Weights of a small transformer language model.
Training: a variant of Adam for these matrices, 152M tokens, 5082 steps.
MLP neurons of a small language model. Each row is named by its layer, matrix (up: input weights) and neuron, and shows model dimensions 16-79. Each number is 200 + 30 x the weight over its row's rms, rounded and kept within 0 to 999.
After each neuron's rows, "fires after" lists the tokens most often just before its 100 highest values on Wikipedia text that the model never trained on.

L2.up210,203,217,241,183,225,189,237,200,226,205,196,119,187,193,160,281,187,157,221,187,194,200,204,159,178,222,220,168,181,185,194,212,210,288,267,155,191,195,176,191,151,204,162,215,212,193,236,179,224,167,195,203,213,158,201,210,147,213,165,217,153,198,198,172
fires after: "/", " (", "-", " T", " D", " \""

L8.up599,223,238,213,154,223,209,181,192,194,195,203,166,152,187,158,267,227,191,179,217,180,165,228,227,225,209,258,244,217,174,184,233,156,170,240,202,207,172,228,220,175,195,174,219,210,138,203,178,220,191,201,239,171,164,171,212,170,158,160,216,236,186,232,196
fires after: ".", "\n", ")."

L5.up447,184,261,193,188,235,238,154,196,168,183,185,187,233,176,186,248,183,159,193,158,201,194,180,241,237,263,185,198,203,153,201,192,204,193,238,197,179,221,242,125,134,172,156,241,228,207,168,211,150,187,211,205,214,188,191,234,158,223,168,216,147,245,249,183
fires after: "A", " St", " A", " No", " An"

L5.up403,230,259,165,215,143,175,182,222,229,221,239,202,205,199,210,207,234,196,190,187,240,181,181,171,208,223,224,168,195,168,204,205,200,233,209,142,227,198,208,228,237,187,165,181,178,196,202,225,215,184,210,175,201,191,231,149,235,215,147,220,144,203,187,196
fires after: "\n"

L10.up146,248,198,183,154,226,189,198,192,227,241,178,187,211,246,245,195,219,188,239,220,235,225,187,205,160,155,242,201,247,209,156,202,156,177,206,176,206,199,200,152,206,218,207,187,177,177,194,203,181,190,208,243,123,219,232,236,137,147,219,232,210,220,209,207
fires after: "-", " o", "O", " de", " un"

L13.up433,164,215,176,167,260,208,178,214,246,246,190,200,211,209,195,231,186,171,209,202,224,247,214,183,214,185,226,218,161,162,171,189,201,141,251,168,175,175,160,130,222,163,212,169,164,158,224,247,200,203,214,175,172,202,239,232,171,173,158,219,230,200,180,222
fires after: " V", "inc", " C", " c", "u"

L11.up422,207,214,153,210,223,234,205,182,185,177,209,176,177,205,238,226,199,220,236,205,207,214,202,180,238,210,220,152,182,205,232,155,174,153,154,197,214,196,235,196,186,199,134,266,244,212,177,163,238,145,190,241,166,168,187,238,174,212,197,228,163,228,175,156
fires after: " t", " cl", " pe", " h", "er", "if"

L4.up29,212,244,143,164,222,210,208,229,155,226,230,198,225,130,217,202,201,181,164,188,189,174,166,177,170,215,211,209,170,186,218,198,169,263,250,200,216,177,188,224,140,240,187,216,210,202,207,167,201,144,182,216,163,160,235,190,205,187,186,176,157,194,215,191
fires after: "\n"

L9.up424,176,236,173,237,173,188,185,219,226,166,226,191,197,196,156,170,215,209,146,199,227,173,224,173,191,200,238,241,133,186,211,193,207,250,305,190,207,225,221,199,166,242,202,205,173,221,212,156,176,217,207,264,201,179,231,180,214,173,201,188,207,195,212,152
fires after: "\n", " the", "|"

L8.up334,191,215,222,191,187,185,223,155,185,147,204,179,205,211,211,227,233,163,188,206,224,149,235,208,168,257,235,209,194,177,183,177,204,186,231,181,201,156,231,213,228,176,192,205,235,194,96,146,204,168,191,223,153,190,192,186,155,221,226,254,116,186,239,192
fires after: "-", "\n", "==", " \"", "===", " ("

L10.up298,178,224,230,219,191,197,124,210,234,170,162,160,191,203,170,205,272,204,183,210,237,185,230,178,235,198,172,184,235,130,195,250,165,192,218,192,204,191,201,218,195,174,209,210,223,178,156,162,217,233,198,219,261,168,194,152,167,200,193,227,202,193,239,156
fires after: ".", " f", "f", "I", " s", ","

L4.up594,223,233,171,197,258,182,236,213,243,151,220,150,177,275,202,208,203,158,257,182,182,217,234,145,169,232,255,202,202,124,214,210,189,231,210,188,125,157,190,164,168,216,189,183,156,185,199,199,223,148,188,217,176,186,218,217,202,189,213,223,181,184,211,165
fires after: "\n", " (", "/", " App", "-"

L10.up109,264,181,235,174,230,138,209,159,216,204,250,208,194,261,180,233,175,165,199,285,195,221,222,213,125,197,251,224,192,224,212,194,203,232,168,189,217,161,201,159,171,224,179,167,209,151,190,190,225,191,182,221,180,173,203,240,209,196,222,224,177,198,202,236
fires after: " (", "-", " al", " un", " —"

L5.up195,218,214,172,234,163,208,206,213,215,201,197,176,229,182,221,210,180,215,144,165,170,142,124,210,230,226,209,215,177,175,204,215,181,229,256,193,215,198,215,186,194,196,187,264,212,218,206,189,231,187,212,200,206,222,181,173,218,172,186,232,188,208,193,155
fires after: "\n", " M", " the", " F", " A", " D"

L5.up176,198,174,235,167,241,229,208,204,208,246,160,183,190,198,219,221,170,160,193,190,186,232,222,224,232,143,218,164,213,182,197,165,188,136,209,161,190,248,194,161,159,238,186,210,234,186,177,187,123,201,175,209,200,240,177,213,209,174,200,195,217,201,260,111
fires after: " the", " A", " a", "A", " four", " 20"

L9.up153,230,160,199,188,172,212,192,196,196,231,243,206,177,199,215,174,228,193,224,205,248,199,173,198,140,196,245,210,145,244,169,191,168,233,154,188,178,201,224,182,187,192,169,169,158,208,229,200,214,269,222,177,178,189,217,157,174,176,197,169,178,216,190,183
fires after: " was", " were", " is"

L10.up523,214,219,155,232,196,204,166,238,197,205,160,219,209,196,186,257,201,193,219,187,207,212,225,214,175,230,179,209,190,191,203,176,197,161,221,220,179,196,186,170,164,225,184,157,197,163,262,236,229,178,229,218,195,202,164,211,142,219,230,178,197,218,141,222
fires after: " m", " M", "M", " V", " k"

L5.up468,172,205,208,151,178,182,222,225,242,210,240,182,214,195,171,204,297,187,228,154,199,176,186,172,195,225,212,218,182,224,195,207,212,193,244,172,223,183,226,204,215,177,121,175,175,218,185,148,222,198,240,259,169,189,152,171,239,201,151,238,190,201,183,162
fires after: "\n"

L13.up278,252,220,224,212,204,223,173,204,214,178,207,178,211,221,181,211,236,183,176,241,228,212,219,248,186,230,220,245,184,187,178,211,139,167,176,170,172,203,193,200,241,168,216,170,243,99,204,132,186,144,204,233,197,169,176,207,185,179,228,212,231,234,194,210
fires after: "-", ".", " n", "x", " (", " \""

L2.up483,165,239,207,202,195,189,191,196,217,228,219,135,184,158,171,197,293,192,249,204,273,203,161,242,248,199,212,250,218,194,204,234,189,240,201,156,178,192,184,144,221,214,112,175,171,198,199,217,202,198,237,234,184,190,212,96,209,215,153,187,202,188,183,170
fires after: "\n", "W", "E", " c"

L2.up405,207,209,201,145,218,178,198,186,199,158,279,183,236,202,217,214,205,174,243,226,177,227,217,242,163,213,199,189,181,171,231,196,181,242,222,231,238,200,206,177,240,161,175,175,200,199,162,199,203,152,166,273,186,233,196,177,188,229,221,193,203,160,174,200
fires after: " (", "-", " is", " a"

L10.up133,231,230,219,193,153,192,181,196,242,197,205,182,246,194,157,226,249,147,230,197,161,199,211,247,201,199,168,198,219,206,204,173,184,178,219,174,210,239,234,250,154,167,208,186,179,201,191,165,156,142,248,234,157,165,199,206,172,233,231,128,215,206,197,208
fires after: " (", " s", " S", "S", "."

L9.up557,199,274,225,194,127,175,218,198,219,236,207,154,196,193,209,172,251,134,218,256,169,177,221,178,144,197,214,210,202,201,193,232,228,215,229,186,238,194,219,168,190,165,199,151,194,186,207,174,263,206,262,183,161,195,233,197,199,242,193,208,178,226,192,185
fires after: "\n", ",", " (", " was"

L10.up565,234,207,240,151,182,177,194,194,182,190,197,190,144,218,179,228,255,173,238,219,222,244,239,195,151,179,237,188,183,171,216,165,161,209,213,218,148,191,234,191,187,178,195,198,233,170,160,154,203,134,214,172,192,159,210,196,142,216,128,227,209,166,209,197
fires after: ".", "I", "\n", "C", "ode", " en"

L4.up31,232,226,178,215,232,198,156,192,219,232,213,185,217,234,167,235,206,194,180,174,251,206,176,194,201,253,208,231,188,219,192,196,178,181,231,122,214,190,207,170,170,199,184,212,164,181,218,177,219,223,241,216,203,180,151,221,183,207,190,146,121,217,206,184
fires after: " St", "S", "C", "A", "K", " U"

L11.up489,276,213,193,201,217,225,224,136,145,189,220,181,142,169,245,222,289,239,205,229,222,215,234,206,179,206,204,175,149,234,242,225,211,230,185,169,205,198,222,158,184,199,150,223,225,178,186,221,217,226,270,162,192,155,208,192,175,152,214,211,205,208,194,186
fires after: ",", ".", " was", " is", " ("

L2.up10,224,236,173,142,213,175,202,204,224,144,237,195,216,199,177,195,243,166,206,212,208,183,208,199,197,187,216,190,150,184,206,228,178,259,194,179,204,174,257,162,177,247,151,192,205,192,156,215,202,185,174,242,118,200,189,213,176,185,201,199,206,176,231,233
fires after: "\n", "-", " (", " Ch"

L9.up530,214,241,211,186,246,222,199,176,147,186,258,184,209,196,131,181,200,229,225,257,192,213,243,198,183,194,167,175,209,165,164,188,173,190,233,219,243,106,236,139,221,200,172,224,217,188,133,210,203,151,221,194,172,175,195,168,157,212,191,244,185,153,218,180
fires after: " (", "–", " in", "arly", "-"

L8.up278,178,258,230,148,154,154,121,261,194,203,215,163,194,203,201,191,252,149,167,197,160,233,248,206,222,209,217,215,231,213,190,172,183,213,157,207,226,224,235,203,159,170,188,159,181,173,189,163,219,211,183,226,191,178,190,206,219,199,179,181,150,178,169,195
fires after: "-", ".", "\n", "==", " |"

L10.up425,202,212,198,213,225,208,158,198,173,213,184,172,195,186,178,211,216,202,182,208,199,252,219,251,211,165,227,241,257,180,189,203,222,205,178,194,200,180,208,204,118,164,199,181,185,141,223,208,229,183,182,275,159,134,208,184,149,205,170,193,206,160,100,185
fires after: " M", " F", " N", "M"

L11.up416,275,203,209,220,239,164,148,170,182,172,180,193,195,198,185,238,249,182,244,222,191,164,217,198,223,198,214,225,230,175,240,182,168,183,195,192,221,179,232,219,184,130,171,192,225,217,168,232,209,228,295,189,196,135,245,200,167,206,189,212,227,198,214,201
fires after: " s", ".", " C", " gen", " sim", " ex"

L2.up218,159,221,195,189,193,186,173,179,207,267,226,199,224,282,194,202,189,177,194,156,246,179,209,218,184,185,184,257,205,237,190,213,196,234,264,144,179,164,232,166,145,167,222,231,195,176,181,142,218,183,222,135,178,219,189,214,225,194,225,182,157,224,176,195
fires after: "-", " ===", " D", "#", " ==", "per"

L5.up582,185,155,235,241,188,225,219,208,202,211,182,147,144,190,208,230,194,144,279,171,256,231,205,204,152,203,222,132,219,236,190,200,209,208,229,206,218,204,178,214,147,174,173,146,203,166,195,197,202,228,177,185,199,234,252,207,186,215,178,219,152,202,187,226
fires after: " 1", " to", " 0", " can", "I", " a"

L10.up90,219,241,157,193,198,200,183,127,205,161,200,204,177,159,219,176,258,162,240,199,246,149,218,169,223,239,203,168,249,220,223,212,153,219,228,205,193,179,245,245,172,167,219,219,244,193,130,208,189,204,189,159,230,190,180,232,203,167,229,190,200,198,141,207
fires after: " s", "s", "S", "-", "."

L5.up481,193,206,229,208,203,206,171,201,190,219,194,162,184,188,214,237,189,167,258,176,196,207,270,206,218,187,234,162,166,231,147,179,208,213,196,193,159,230,236,177,219,185,123,196,174,205,144,194,155,141,216,202,192,200,230,226,190,214,179,233,166,178,158,161
fires after: " the", "-", " at", " A", ";", " as"

L8.up199,192,245,225,227,133,175,148,200,154,189,212,188,173,181,233,181,199,165,254,231,212,238,236,213,145,241,217,159,207,220,172,178,171,215,170,152,166,175,212,180,211,220,168,161,155,171,113,178,189,159,239,230,200,101,211,185,176,203,243,177,174,161,194,214
fires after: ".", "|", "I", "S", "==", "P"

L10.up16,175,208,184,197,210,204,179,187,250,191,198,206,163,182,166,189,173,189,202,205,287,207,236,184,248,184,233,187,210,210,197,204,241,209,240,166,241,205,218,200,203,207,184,194,207,202,181,128,168,171,177,259,180,205,198,155,172,203,191,206,185,129,206,230
fires after: " F", " f", " South", " New", "F", " the"

L13.up173,198,256,216,189,202,172,225,203,248,206,306,198,167,197,167,194,197,191,192,243,199,144,197,229,212,184,179,186,247,164,156,154,216,187,140,227,207,181,265,194,211,223,227,175,227,212,192,149,174,175,233,203,204,220,210,244,160,217,191,201,214,190,220,209
fires after: "-", "|", "is", " d", "\n", "–"